Weights of a small transformer language model: vocabulary 5748.
MLP neurons of a small language model. Each row is named by its layer, matrix (gate and up: input weights; down: output weights) and neuron, and shows model dimensions 0-191. Each number is 500 + 50 x the weight over its row's rms, rounded and kept within 0 to 999. Numbers have three digits each. A neuron's up and down rows have the sign that makes its largest values positive.
Before each neuron's rows, "fires on" lists the tokens most often at its 100 highest values on Wikipedia text that the model never trained on.

fires on: "g", "l", "ud", "y", "v"
L7.gate159:478515569501510451551425485419494552598505535508501490556446558442473535470449504470459507506532468557451542389526500519498464567508452469514412479540481501462573482469452611493505465483444560465548507466538537517584594538552474453569489453500511563555554439607569563513545518424508431514427485504478485462472587532552469438381469547442438449564471465492494487497415444475502568616552402418451468479566402465379496451544557554498551560537589569447447437484448474433532483465456442432538519583489420526513497546569489562476512513470497505556477555467393469517504531450527452414
L7.up159:521389539472519559397454543472529498612510404436509573517470481532512539534430374502493516474525431457444412429447558569448501516548427608565490559502434597404431487499564581546479570520469536447470440524460459484459492463478551503428475600562490513547485511547544533458445519455474458529458493471624501512572479549486580468501494510521564493426500458479457446562566527526500517538367433526528482489501499534499479422422507496402516534457542555458502374431504578546493428408463480439533496535505545531472497504530363573495509498526524520487448508520515418491524450511491475552
L7.down159:507614435529549442440535441479527527547466529412475512605579521497488537498514571518527502490512551490539585500590483496590453567501428471531497539552522528522484538500394359476439536453406538484514540569450474575507568483518426496572488421482547472476510467465443525552445482614500475525556448572468538380528525475576430481585456434397467475587502457561511442483454514580515443432518490554481547524460524493421549425567490565586461511482489409545583507586567536461458453530528500496571507438465549423472527470492507559471477478549480404571533552568469447476464484547493540491

fires on: "\n", " the", " his", "'s", " its"
L10.gate113:440555537579487367432409414614484477499562436469488565453472508539402516478525550502516524548498619522525412538506502491526449469483533536578506477565536538633467424478507435476561536541514475413551455483634519456565527544481446530459503594457559576544495557577415453495486539530508526430532512536476478522566547446461493533474418540477545439471539488445543558497466512543506498424503492433542495526586552604568469492498555545395482481439566534573558441544573532490470527510495457397507462535602423472468514579541469501524479501529486473507579560507481447468470550507421517514
L10.up113:497461537558488381459472460461486525491526485463640482546497489381548431562501529509460477505487554479490501558468501446559544449576503535609444491443529410611491464476599490505465504499362579539542374520512556622541524583457588627490512529508435444491431387479517522476447523520519422483531499467503544545454460514482468419516568467471581508582549478452492535400607513464468503573463567467572495536528475579480518522547452501510470542534499446472504446419486468541501512429446555487550493532477579489534473461577472508529464515528530574555538391461559500495483491510478489471
L10.down113:464358539538504494408564455531525529541494478479569591414476572540455543513475500502473487373451460536535545610454517499495447424495504611490571527442429484556563459538518414504451447522409575438555454483568488494481426484510454579438527521475452499540512471442571445456492454396477485404595467536535499527471461509536524521414479496436571568435485589500497514526562520531569451371465485421495477479443447552615605541520518472518500454482413517497494524464531423545474551532475557477441489495535502394422513501445472488496446501548538498469552510491501463464414548509447561458

fires on: "-", " r", " pr", " co", " def", " sc"
L2.gate161:474489480479481483487478511442478509508571543515547482437515561460575517538558509484605539504418499510579484439548499591537575513430512490510491609563555491524535557440524522446516531593496557499581522393545555464513484416533508335537481442456520506456535424468551464478510448427447523503479574495485487593647477502517557531578441445516508334473435467550515552443460505404447506513463458470526514459563567509537466506505471462456444523552468522457481434520493477512465471543568487553448522536421519452621489516508469542538525433419439463456539519537442464491471510518574372597
L2.up161:511552504533512587554462420467588565418476427537527468537496506459514486499531470553466570584463479532496534536556537532516577515530507523531435506512391517549578425487549410527420498499500572489527584471532501592540510469587494472498484585447495535485543560418486407534500508484493564538563600583498544439496452554513500536642415513600446514525519516483536614450650481536476525436546474420438482539462559461524493528564548435477450488473473535489511505540455519494543463464646441515450584542498558548497529450549480482446500522490540572411485437522445510517454448518466492618
L2.down161:453557515518526484516475412494511535530437386498575508532535506553480505476493432483557513464539512544400469491681507453537534428462536435513553486541438483579533507434446492499443519500482514617384542453529440475455577484488521493495482552532437581504569597447430503511446585456447450468540383493449519447463481457459474533636405509440481498513494548437486563510456465456527511500419430410505556421478438451506586514469541516475499521468519517448548488605510523453543468530479518512476511492476559501569517430511548424572554473417583474359531550477496480497462435529437509476

fires on: "h", " on", " of", "os", " ("
L8.gate41:488428490616468549516490555432493565577472459442395459492454546466534441509490543485495544532516446450513476477427616448472425574575431507566530498526461565589553463450502508416504389425425523524418540498508537473496485484438540444470424482456591525501526577534497485469490488433568491579560476487532407410474519476470543388485586493543480500486521571445462395504472515467463609543452491552585542530451508565478535511568576496480518527476432509504514455477430468562441505506509490484494492543506402517488443568545525490539487470477487457503431401435563590446479472388422408506
L8.up41:543497510501451445505537547434433599479504468613477477440426460511428413538476530479533387516416562462491568514524543553524454451467515488519549609443512586511488539545495520492544485434564530391515477542438483421440446476471525442573497495532573449458586510491532515451564453520555533381443568399491535459467552569534443553554558530545559540567532551540464484422395527573550551483444491494511502540488595482402546484435493545569452529434437519492456570501547424560484625495481459580504553458529545413510487427474553473485490464488516581546466482536565465554487499508505483570
L8.down41:479599433492528577460529493528501443451513381501476515485520418486436525505496439517362577497521427595473526467496459499583509360538483597488535516550492512419475480469489482508520473563471515496558487454433442445463506512548447466524478555535522440530454432519441521548474540476522450510517466577492594460433436519505497523500541495520465540526393501535479581503522465488552422522546412501488429527467437605555398538433481549534385446522435430486487562476493469517473432500518536510480397458482496474443487482469556487549452443573496439675477536527478458519362409460482496536

fires on: "\n", "-", "ST", " cre"
L2.gate44:525619532454469491502449568521504541499445560496548424510552486482515529489538439453540519423561508493546533500425576565583501488550453465526526429434512508425484470535504507485496503430506538465551497418549485414531508612473475633539502583585585502527435523584387440625458472568489442445554463488454464598455574452415445421487492521571478508530624466480551507474500507437489525535502556408469496551399540587533494527523410488501448548485540546450517444523457490518564499486399508484534502497571541458530447527531494529403490499461475474433448517440591568416470533522527564483
L2.up44:485509409539520570634559529561491461494469491559536487446492415556390527614489495461476640555527440496466530655555457448527516569418515528448535461515488465533594459486515464519473569527534524471571492543540482486492503475577422496557503451595447446521503534451472458465411595501548523440538445561470424520566470439545548474360515471474439486513485479513528499562406443468399563473510519474431515524356533505503504535490434528533552518564526539449510550503495474453552523472476409537429432522452502471487414575523512541418461420504515459500539534503518537458495508478553531517
L2.down44:455506508505440507481457560485524501423536546487584491562537506527546465591568533497432425566456460498478561463499442421471494531530502539464419391491477535616478477603527464488492487546466483527554543480523527507448461405553492470498533508546421429461511535502418459512437483578449474551492541520491411521516551511558507427470430516455534504630430546474541447476605496525574420591464550501477507550467523514509466504441480529476653430618490545472576507463521517448514484524533572503457505475475497560432438545484475574496481423415578449518520632450458495528503658463450479456

fires on: "-", "is", ",", "ir", " Turnout", " |"
L8.gate231:443504533557488540486528473371539479383556569496508491479537393507527513585474487538479444545512457491531507516431520486535526445493413553493464588512543532503461474624600413439538412602543479549507525574503530417457545449521508507536529620485539539562439501454467505490615421434450460429460557407463579530501512547557488522556411535534555505594445594522506532468474475515429573502378386521586531507499490517455510515535542417561544444486566503527503543507545498456549459430451472475526504494500464476562483473483506481506396503435455524533553565483521550504451440494480476597
L8.up231:561539515478510476460528509535604474401486463544492496443504559595500469591550519510502498504516572542506535569406344493558440450546514532467506574547472511470572502624553406484547530513535540503507546574535542461472428522478471496593495503453468449530491565563475456426530569458454597439506542448478550471404480525484499502515564618594550480460601471501446462522473511561450540418531486512406519403572575452519406473527464441548480460536478463546450459550539574466495458501482427508456450497476506425457511504495477487593504533436519524498526498520514488576459644567428436496
L8.down231:498484487551553424508481479555522509510500480536486552491460496434519474489557570452516528470426483542472500554559506506567441529395504456512572420496500456554563537483396450475518575482479462528555486426518604572534467482555396467523489491585467486513476491466466549561484467587522494522641582501545491469481547481453447460567512534572523473504481596531473435512485442523514503483560429492528417577539525488540453467570445473518479541475409404411416524586510450601595523442547455537545453464432578505506534580429530419461450537501439536597527516418528466430601514453568387548

fires on: " the", " s", "'s", " their", " human", ","
L10.gate304:518524438547488516503451482498442584490564594452427440420524421519458426521519511471571606467539483536509389474524522540492554534558521480518516417522533566568643494506470446507532632465477468518537434467567553487489489519523470533369610539443465514474495526583444589531418531487564474550473537437523529471523538468487510555539461467458509456585495509466493465501529497525496463439427513473449503514462479487582580460475579552498511546471394421560610542561522456472478483500438457486444532489530549609616558465581413506505506424476489498477543484461479515457489531449604405535
L10.up304:514469536536554478535417435462481549367436525496496542437500525528470467471507469480607551587507435593485589556503437505401437506520492513509478489543525393507523595498489504500551640568487518492562469432524497430532468520536498513558428475510536513570429516449410588551452510541565532543533566441584492527495476609544483527623612481440413540508488496438471505521560511540524426616499532513503502443576542547474513552587441592504468534510439429595511580459511503516486501460541519501445501430567499561527484444507453459580476529519444456579430459559525463523511495526437485517
L10.down304:532479445545529465483487462479466566567490393473456479470525522583490446514481549507486408519495501447526536491542502484452488552448441535470424515541507456513503447506488428467509487560459468466525432476584465428461488567600380608441504503536479589459468484382501502426461481559558490543592540464520535532532534563517544510516556568415498456440587466505390493496526435521471485521497494417433464615555535463501581486474504398498481512497570475548391455408620604452504557434509601465507487502513505492542580500431484553527436515597460508510455511660481551511491521550482475480

fires on: "an", "z", "ar", "ac", "in", "c"
L8.gate181:497516496484560519499500489464479468512499539524513472548526514522467562590545473460355427541526497494395470436540399541462444502531430490495517498426498562537579572486527521496374480578549513515486468555517475487487475572517523555577561485516434430493461514453530463526493552481449435620570532537467551509433552429452454483619420459560519543523483498446504460576538525466423539478525594568624442533411475431499468534546507465512474518510506536468437602424463516480516562426586480429470562530547479467410623443464488473445555508421546606556518420555516504519465491456492543554
L8.up181:451508568451453565530478516523553531453515519474588639470505508580481432455550482474503489493458509542544459559477499551467569450421502517485494444430520507442533490536444552538459520493545458478419579456403527484449442494617531484519492467572492452529504496545459612435481408447542420557431571455447517467468575431507569475502405473549491490578432505576476549404507558415608464538536572538601538506510493470532490470474460429523554473439479489541455552504473612476557472426589507504475498435594431402491600562461498496557517543454605441481521516495490523523481458454503439546
L8.down181:461516528478475469451498520485559528520586487554545565553498550474518434470528518538532496540484561517474465517540564460460556518559424534466512445538488365584463513423512494507526476457549462548480471576519471454544565414630504581439538444452482437381508470493500508505496554630461411474420437539500538400628605505516526485505524486516509471463436520592478551535478517525561480535554517509470451541456465566530456450362474482558491481443508522561598357513521484481482450540501396456461489480500436524433524490546414475498439482575430538483461514600507535447469551535483466593

fires on: "-", "ic", " |", ":", "ro"
L7.gate273:547497550489447554465442510551470514454467480402535474536533552448534421502492473500522584490490583357578405458468548500440547528430527492570537491583427489461470471490514460387504449579530513548439497518544524561538622492517454470470481417514575551506412630460508537593519474582570514506390524490533580553588513471513471518491444485439493474463423523401490438596478453570514522455549479500463496452521524529449445503488504513505541445433379501543499445484462581563523424452504572551477553512403541505524480476486512505562510424437485510582447524465398482562507435504523522547
L7.up273:513561568519488501458407556635540516450523516558430539502529494486570414454460484472490493441500555531584493442479507517558443587456479498351564529618493493528519474536469488455437470534553495571458469507452490428547468525568465432453468423496559451503490456519539534507457481492584565502469443436509481474526472480428590494522634577533544476455509416476461502532490472483557552453542551573497487517504509454558493493555525551581450460543456514442469363539434421467503495590488489498542497517460436506469409546552604567610518535425471507464519478423567471586558506556462471590
L7.down273:518488474533488580508580575443474548490488551501480467454505428459496484588530458475540552478533413513453428552458431516463473566556501484504493460547535519445482593514508428458431329493468409455448537536551535529478498531461470418645541507514419522554546514533527504558450435505498447526434470547532461573556375490429399449489523565597528460427442604468543491462442536478459472541488478519509574482543483476469578575536425437447496481518495566471548532486533538524568536500542621488467569500462495539562388483378523510501523416505520538485457415499535569529521484429499460482

fires on: ".", " L", "ł", "an"
L3.gate63:557472513472444544545421609535529541497546473461510523508503465455422515593591436514523519542472536516487496426516395561421498527617518434475543452637489528530467558508558568475450511553526448545572497532508540500506433563516519393632534452455545523511490478533561408486463547494494533523497532496464429558531423534511556577544448472395484499487521516520453576478411511488447474377566445452501459538618499533527460526506525421476511490550534512483532471497468550490488488534556451511432435496488464480682460508597515603516463528531453539544542552551502506562500546491572427455
L3.up63:521545520504581499386467555573527490550411508517521475529581446506479430561526509470557418582412530573500498505490452483548450479579474453503556573509559440484594485512567382450577599399565477401466503538542365600538519581509532506479391483395587503484448453470467587443505502423424540608503496437473483488498461446552459488501532467437532501477531460500513454378508461461439475505535516510546424504538587482495497499454440534492454584516521515464498522523521481520538552518466572493462505482515479610431535533511477513376506513427521510547488481546494500467500518424529508413
L3.down63:471534492571499460445459469545533461490431501549523482543538497516458542536531476418568503435474459527436379547587522523488426531564494404538527494495471506504457491520515518483551516525454535433548478453522484509426463515504485431431452521428489411472493466438445440471530500437501504546419482544463567443511532471590540424429488535552480461493542536388519432498530491439462510555501489625454493511544414577506462526436458469478522510417523548493596509606429509532594591540515533497412515379505457509383562503508504557480611533542372499481423459476507443464482362428547442463

fires on: ":", "-", " L", " att", " Sc"
L3.gate151:528509541534552569542501575530534527444524562534596463521435512470500576602460480470535569482527545555523606500507429530470485510477507564481421514574457558467490475495471490427483472488531514480489392522440436514551490527494557435460458461388531503438482477574550537500507494506466508469486534508428497573559500482541523432415527408387567391405505463488408512584458447451493522491584505453439471478524430540518528442440490503491514438396559544452384434524418585451483515506565491563525517432412555436621406473558532582493449405521465475537577529564507496476539495524465465505
L3.up151:494539453510438542512510515472533453514558472469452453562508487438424453564490581443472541505530557529431482496573502611499473488543399476485483537509571488490503485518440511435559468550533514441480415430480457472602491498479537502423512435606478499519505385469499500528459393515548472502503429519473534637453618494467595463475478481445541509608483456505455588502464562462553555446488488562492458557593554591444456566483505603528477436423462510522609425549403513448533475536482517520505511480496537566528509590473479524430505502484417568523520512508573538635426562543544501544
L3.down151:548533485551501485476499535482577438573584604462435469613484510532438542491515497571446457438476643367507469511565455539494534523496492491472470463445542502514542510473491518522492553529446482504459502354535468461437434491482490505527487402541452445551530487440333534522517512508503547534507517543455529523533487449590524566527537474483508484542560497502542472535390477559510471468438444441447553494499509406456411495443597465517601593449509514414472464511584613443530519529427522488439553541473517557548510535494437567474519478500420592512438502478492525586467526404458435536

fires on: " \"", " (\"", "\""
L7.gate156:450515470488484481590443599601393608495568458444518526488498619524544554505526512462380534453482417521459482461476571573494450487410440513483529414599427520514509445522483467500445552503600429440524428553473465440484516457539454586538524466492572567565567526482429509501470544472481552568582478502493544518452468498577485480510477461567432544407454510590517431476476475486528520561540515475515437464459623578525456440522511437564438452499541531489439569456462443495480552480451469485526492483414446515568559559544491441473476515435489450472456611534478565525519571501435545564
L7.up156:473426456479428520477573517538490520512598513470557505447547521442584484500533548511526424441523484515511518466496483511464498526595446526451561547556540414564529523537569560521466514569542421428505574508500523576424438517430499458570537501493512432454584542587418464627412454499466516512542432510447590496521525450584496498566501496383412464558526421577466490422568510551588493651483444462588477595485573546505561504486434506553414491472515535537510498488465567491444471504454558441488476484494513447525557539507463371502461492509460481510594568497504529407453497460471533519
L7.down156:480558487490530505472461481446532477504436500503593458536406507477409515454485403448436444437538468459503422493535478563506412458456422477465501422440612520518499577576403539602458461478465486381420488504522469528567467431490419460447444572523601545523514512425505475453549472541462453495558547483458541529401479542544516473489497531507527419473482423607522438509567554501536442492471506449464468469472490499538551493601520517455533457505516557453463545498480491421574488460449477532492460523510570537538461533463438450477433504437550547460458427496544667448476464461472345537

fires on: " \"", " red", "ic"
L7.gate115:443450523475505549454442528532462540531528519543603440528439564542506392501523535515391513458516521568434509467619425415519446591548582531456518470563454513512458527391494485510411473542494398435538427467491588424466472504419470553507559464451518370541507484512553492495462573495525463550565493515543602519467487424520515556477537447491542500528485442556482476482515589383460427522523482519469422527584512577597480620537489477540572468461481499523561560583525523513467549517454468518497505467515458594509486576440534401465469440464443551452466524501474493486518564448408520524
L7.up115:545544451529501437436478488526454505481453473488448511421539471494507482468487551453463459534514390508471465546457427568502578468472426572459524505499600360506508552417400510502500546539562515434545523451514557467481492492440479451454522427328477420541432502434561438557522525419416544519513521479498413556464518474439529523523534511566427506462437542537499495536480505401582552607532467463560507505550601537426485455514571522399464533534549486441484544441482455517471436450426487488497473576491475426451448484488417565474363529459444508504547436447487536521517473497397484472
L7.down115:527482526562501503537421563561451394495420536460504571536562457561465552516489640471531502400483547525556518498426467481402485549441505400454509435529528438517562446501421463462533605494499450488530514576447476545440539509483450451503477454529512523429451534528549478514508467493506456510485498428505581600455558663502435539496542551408464463457416504504486506448486454490556476525534585484448509419385501526466574404495563454486449545541498513517523463571492467546500491545487469384597534513570529476494490512455543505427490567572487468568498546485611502430475445464535400521

fires on: " Sc", "v", " sc", "-", "w", "if"
L7.gate311:408499468433488379567472474396473442523559506571510433590468489431503552463477491423562537558503437501499548482523501495552517445554526502489546544567536526485504485404428480547528528463437552479464450485500480640538530481501488451447478547547486530523477458506434489552459520452425575500462500412405479515594541442499486462453529472577470477447571403485450534587462494488517606493442453476453468545536538467443392480553478560499419573418433531513420538524384515528513548606452433530449474457478449384580465428478422527475503565449462530539472495483481458532610545495507477506
L7.up311:608382463473526451443548461464570476473473433480520512502413529446555546575469504445567537573420480445480441530531538507505532528481482545535535548565494408477566488521520533535470532544568561555411425485552478551524504442572497527523521393538508484506522509487592558506486514537508548536486439546449564496499470500585506508437606486558465510472409483466504488510566573496421552425540397413447429513412471534508506506536543573463412474473403600502535450476520579479485451465425450471438508493553512575495470555536536490465533524495540461625497562593592524630490481524482419563
L7.down311:443495476516435411508548486505550533502545464550579492462498495533423565420467565554519426480564559512543557455520447450524488442544472497505575563493509553505578435638443509471414561505412596570468426391556534567538626566534433601532507601471508504556543548457490427541547544519448453576530426607562463466519552437511471548483492436547494476530479474497522496491496502495537539438419520501542578495486421518495556527401481508454510516507484522533404587562437519492418432563478497470519581487449552517593503479507412423484522487451516558529560538537514565455520542490549546534

fires on: " Gr", " gr", "gr", "ss", "Gr", " lo"
L3.gate120:443501622505455490468563571509408493599503481582541452493484478439500503598510413503564461542545430484468452465501573495470497536480492475479508487436503554461550546413556446513470486507551494534501549495508441447426546510574565523419532531536544439650470453524467407407472526480451452457468486481506426520522526522482576517492423540488544430509456516512473513411508521570504493527468461593549493434498398491528476532521630498519460555464520458575426535422415401450410513510540496559533535519518560425495458497561480564432392481530468456520543491560449448455456612542525448609
L3.up120:452557557564489459459447543473508506502591484513537445539538550423467477512577523482521481489539408413566497479527533463475518512588463482542537480494478443498624436469488550485548432513516492441582543577541492511428565546563559586526467537620623441508529512501502563479526505415440411470525536590476521416431518552398514520580551452564445559494470588471433565495544505501473499521512484558533453544470441509584378532492424520476442483459534544509482494483474496498562464566463451425512609527511480465527432472461589533455415502449498514366482529505548513391484551587520528527
L3.down120:518564553471508521502542551466386540596436447461497553502418584455402525583553543402549500580475504431497470495518491476415606463494575503553579536505426493450525447535496511464511491521481474616396397590503517499524577545489520468406515579513552545475583388501513491571419439524491534467541436435463511447499451485377497557532521415479587531453476462549533543485556517516485459548557443477526565453375497522474465474503482526497536524464472493409489561446454405482522559500504520534497540468505461529493575469486575500526520438534478552352423483491461489488502519443530535466

fires on: "in", "t", "an", "ast", "er"
L7.gate35:484442510478607509590441493492523569419526525540471537415496489450585500591558524510433570508482448506525412479464444559469445562463434495450528460456496469518534487427469486568347443528580508525542485589383511547482496531618479525536530468538459535533552493543494485382489485540480397504514605540507428488513531427565524475509506508565536503527411534449445525539552502526501437493557447533563513471457458499533501397484517545506513646511450547573481490425574575479520520451436536409486480491516568497527584574467499453511496453551536469529516411559479586493504557476508462619
L7.up35:432544521438453388546486474517501454537491545490511490513514494511435534477476535596529510446490487604565501438511490537487460557470456460575531381441572429564466463573530447462521481388380510574561511551558586536523543366521443458474514516460524486493462533527460467476454386441496488428489555468502484559550575556467433557489552593518523607440455458457531513411445477522483542421507476521518433522506482471487422491477484592507491609424525478554493471466404524462401473454482498460569491437502475516522475440445518571466410409535504554511538461590488546448529502465486420580
L7.down35:542480443530480544454420478518540485509476503542529596481505543576518535517486532591546438573535590468527559550524537557458555501555469495465428573474451496443532614544491462465508502509448473543411489457517555500491558552522455529522451443550391511464526485606537416553511504432517405506447426456551456433558496500566490463530480452436605442441452502513537417431569539399499463562531570529469527487487592492437564538436453438507596444594540460523551528548514521572583602591585467470434531468566487459457534563509465445448474552511471558470532468458497405476501500408515513428

fires on: "et", "y", "per", "ter", "f"
L8.gate276:471598493565553480581510526458505522556457527475500488459437498496515419423474589545551528452558415486547423387486484448556381463441578594530459547483489377543463500579530516508530491545528557532473452586524607469528533534536508437503487487483484496501529552504438574518474511398491530570475511479521534517518482462505527466549379544558511531448502483541405616529526532480420582538513515500487458484524507466485491508588470581550592524551511487494477503490519434431484440496441433485465509447375486511575462449602475570499431512484478415516465632438372514494552509484470562515
L8.up276:577582592481601563534519500406543512485498521480449492490473492518494410375494563481580415566499473479528464529487544461603585515496508499521456454520504575441451469504465486414534486513507456572465553515494541474477566486520591450516588409492471517622502501488573475468636461585559467432480580488478466519516453457459568547548501489526466446518467552608501464508515525452447434440569534411430573549555483510589439449533516483500439434428513501482517517593497548499478506451427465489441444536427568496519521509499529575541467479371431533547520505440516600581461468514529544465
L8.down276:450411578499485464478520508487464503507465580574461546543483581400530585540534453567481417496417559529543496555444403565517468517479534499457538369526545490450546532444519539555455475507520585481457555562542517475539497453561522507430473479487472508421553507444594526417485506443497505403506604475534554606502516500401449466505452607513350468529470486495488375498489488531457492438566462604512560593498545486498424516503534509376419522466474436546455474479518528452439550527505526511506498532568416462538520456490570474492456470507489495494525451453524553535518629508505468421

fires on: " on", "On", " –", " On"
L3.gate15:559547402488444509523558531553481472519518416474555440477548508513419487587481430512517479478515438539530433586426441450442530484430408449392533466537502563441402456540522540453484477460509455444497495599449564521528478461558498475529437539565476504473560475458566442459472529534587477460542552563456535550444578591445495572502462509568451520592563411464533474488399510503468594506536386521470424480578442600500433461527432466514490480482482419594499478468441459494542447507536474525461534426484453413506534586524439465527497471506560537449598449505613454530555498496471535492
L3.up15:416589420497534538500447514370523515507452524438464534549521458575555496496431566513494506468540479550521561506559507521522547434530440517483593456443515524472493465515558522478472423423512513601429405563499518510500534457490487585540539491555491487445523570440498556418468408566573480495457581530504483512479514543468512545498391579522487490555461406469449504474546493548509511477427494491515502520457412536453559572524502528474587487414451560419682504442502580519635486415528494475456567466499467415521575483571415455490401498480487558429537507495499453575480525507524496429
L3.down15:478491489536589468388493506443419552559446531513510482451530599362463475467506486393543539493505414466500497550588548481476553476521452534376538515497477453476470509534489526495568499448551459418406496480449567480499486503429543471494503457502496538478491579391548510386558491563522416474512504503522574606502613493485407519490468508590511447477384417541420499469554496577464526462454443500564515464525507502461473557476570631477507539396471443458487493429514537490502450489447614547439498546552596532546527536513508547463443509518545496497460458550537520560479530467471404466

fires on: "\n ", " be", " Genus", " det", " two", " short"
L3.gate201:525486482531477520520444508408463542562388441537476367569565466530435443469530540529563494505502480492625523527557635472429544444426415406523542441498513542440501452497540543547522528622447453532543550488558456435470450454600472519468454502494433541477436475477435555457495555504479471491495393488560491552513470459421434463427557527489465538553470496513563518615526561485532493491405519532458464468429611498576403475508524416534541511527540532545464454428479450460497500493445536474537520479438479584490444474515479428448504479519485466497519457474514530434432378447580564476
L3.up201:623483482475470469507421535411430524490500519463478561571546495500518437432547495444536486405502514596548463491498464466507443389589470463491481549449529441387422450519513469581552547540437419499469508464524446504480505544433495481476445463586483515429441551501532519516511614533444539513550477537621458486557482555470431387588516494469566535493586532546461609565494548546514447468490556526547471541422394528549495551478484471565420421536540532539467557493412495501421444511570504472525480536452431580530567456561518460598493473411475607552508493493502510489534459493465498481
L3.down201:483482464428519500514417489487466496610412456494564504507539488422533421493536545365520491502524459546463498477487452519511491483559467505484480518423505489511432541516468406549489533537496458515434483547523532534596525504469478510465474462477509390526454525493499552517462621523519489516570463496561501614561457489452499378519495624477536544541485426371562451522469436521594535541467531462487394543444459414478519426508446506470498405550437405553526555543414626413486461534446459526481386414539524535473513537609465518530493536565522576475480460537482554533515503569559540485

fires on: "os", "et", ";", "y", "at", "ion"
L8.gate130:459473515504560547418480515555492490522440428460438513475438524479492428598514549561467448479443447483471589579551438487570497477472491506570437444554510524472468506558627553552523531590578570542455518516466489501550417556523584507524500541456552545470525460549545495592635434491524601426570574532493599482628501480572493480600417567557510440514500493451511491536569547581488537459552505445512434601560529492438494515519536502446530445426460427542556500550594449518495507486510490437460423515530504477421444479461539460407480512530546465534529483511441488564530562584473467488
L8.up130:523637455460506503561464533575504470473594516458447484523450475464584534425619562533543503498530443492568576487447575408517589479522538520503443457367477483535473526552484540476457559472502518518396439585544482457504492448488544500439523466451434489502530579596570440514543463464523468458524482459486512551493517451470454575503502576527518413467366468530465554491518589469517466428435463437493479534436515548518544480575545421450542500384456536482551554598444539466513431476612549510441476474567451544444574536581549538563496449516533496467490536446496468585495456576479495500
L8.down130:420487527525551534483485442502502501549473573531525570482502528603511527483585481537455454591415496475509387498516489541480467496479436490546535447475601619516549465520503522570565511429438496497509552606544545532449589523458508416511535536514565493495394536520445535507404494390522490525495514491488495605588507612564411547477552555559532561516376512520477489446578418483537512522559485559568406517467489551542540563479440494483467367442539529485522422453436499509553517503463410466519402478553501456543465506428480538498504423540485454467512466464463584494493614512469464529

fires on: " national", " district", " state", " public", " local", " province"
L3.gate362:463375423382539517499497439496477507466491484516532521497436536594487600491485538561432468500450465531508460501485493473462505572508510370512472459519461591475543435499529518566486481437379551474429537506421453492457422507451487591445457539566497494504501535457393572545459454451533480479496488478508611450458540511512410542485574532604512518540470471482588474487438527483523555634382449548479557436536485483393539550558462508467493469450469489468511462514529507606513409519566517452549505465449468475540458518562487539489542492479489520464538576518535465471457582591355568512
L3.up362:404432545426444396557399442497424555534580478502480531575422530472521549456510492511492489564425518473460463387571518544480588544454469467471440514490497508484552484522587468466447496543357450574577482505478475442420523531474509484538427549432510491456486484495497432455567487426537471469485574433433517512600568408514482512453414524473389505521401449484492466473430636464484514644454492447503511519534489509508518524528492524425513476415542342477544453488452467477521528505580457452482423460445505549467458479488437501506516488559476503539540459517565547477477501465551499495
L3.down362:489526463540516590493461464440487473455483468469515567550411459502556561533533624492415528567440495479404453501524393587514484488527506537467528449488443504423482498491505543489483513554424514585450579404575437506475508517432576522481552512522613497431468463556497517513500510496436543477493464481458505560470452468463479540496518535295417439503545387494451541523575393488519505548594560495512582502557471474572539483545575520491543488456496475423518565474583527559466455463541506503533570444441500572535505535623533497480478427515518613484457579543447498542503480546475557488

fires on: " Br", " Gr", " gr", " Cr", "ear"
L3.gate321:566535528537456449438491499463550509464508455549607457445593483438546530545550409465483441536613549481464459548476510558502551521468483504478461452619483615518458474534542518587476435561548505497560516618412452540512515467470551476467562496434452533517545481504577472523480527468421532415482481432473508481485415613434453465473436522555584512454542500493442494494568541474390518584474484564535468470513394422502552513488515495496518479455510522529399594574454375506559429551502522422527437556419549420520452532522529526466435525517485546432558534551429468534544510588496491508
L3.up321:518456427485471545483489576469499381503457547474509545521561517496541424525482451489447485464474506430470454491532561512534501548406518452472570443405495494476521515480534475577533511407487527432475479577487506512464529580591486478495507587598472563477488483627506489488579478548468458495480510540471556597468480558497523500487516483440572420575487501509460518497438421480488537526434407440528583541354461554456512403445469518454543450599584540452474476538435395392544435455535466490510452571490444492419352542486540526475489477484574516478596496506514476480602526506574463456
L3.down321:512498445547440426541495475441475504443496406425528532492546463492564528552520467427492428577517481492520570456478404467507448423553459560479509507614512515581414543522514542607376479577519476532514500469471508537547567557449500434456569504536456558489587511558494397535557457572524436555452480485497510540442524541393488388398452495403543502541510507539501468514538482458401473563530445503427513395427471558558496480456480615537535492523518560436540501514465401446515441512466528443481569540541534561457480587462462456456475405516501513485458552539512539406544524421522515482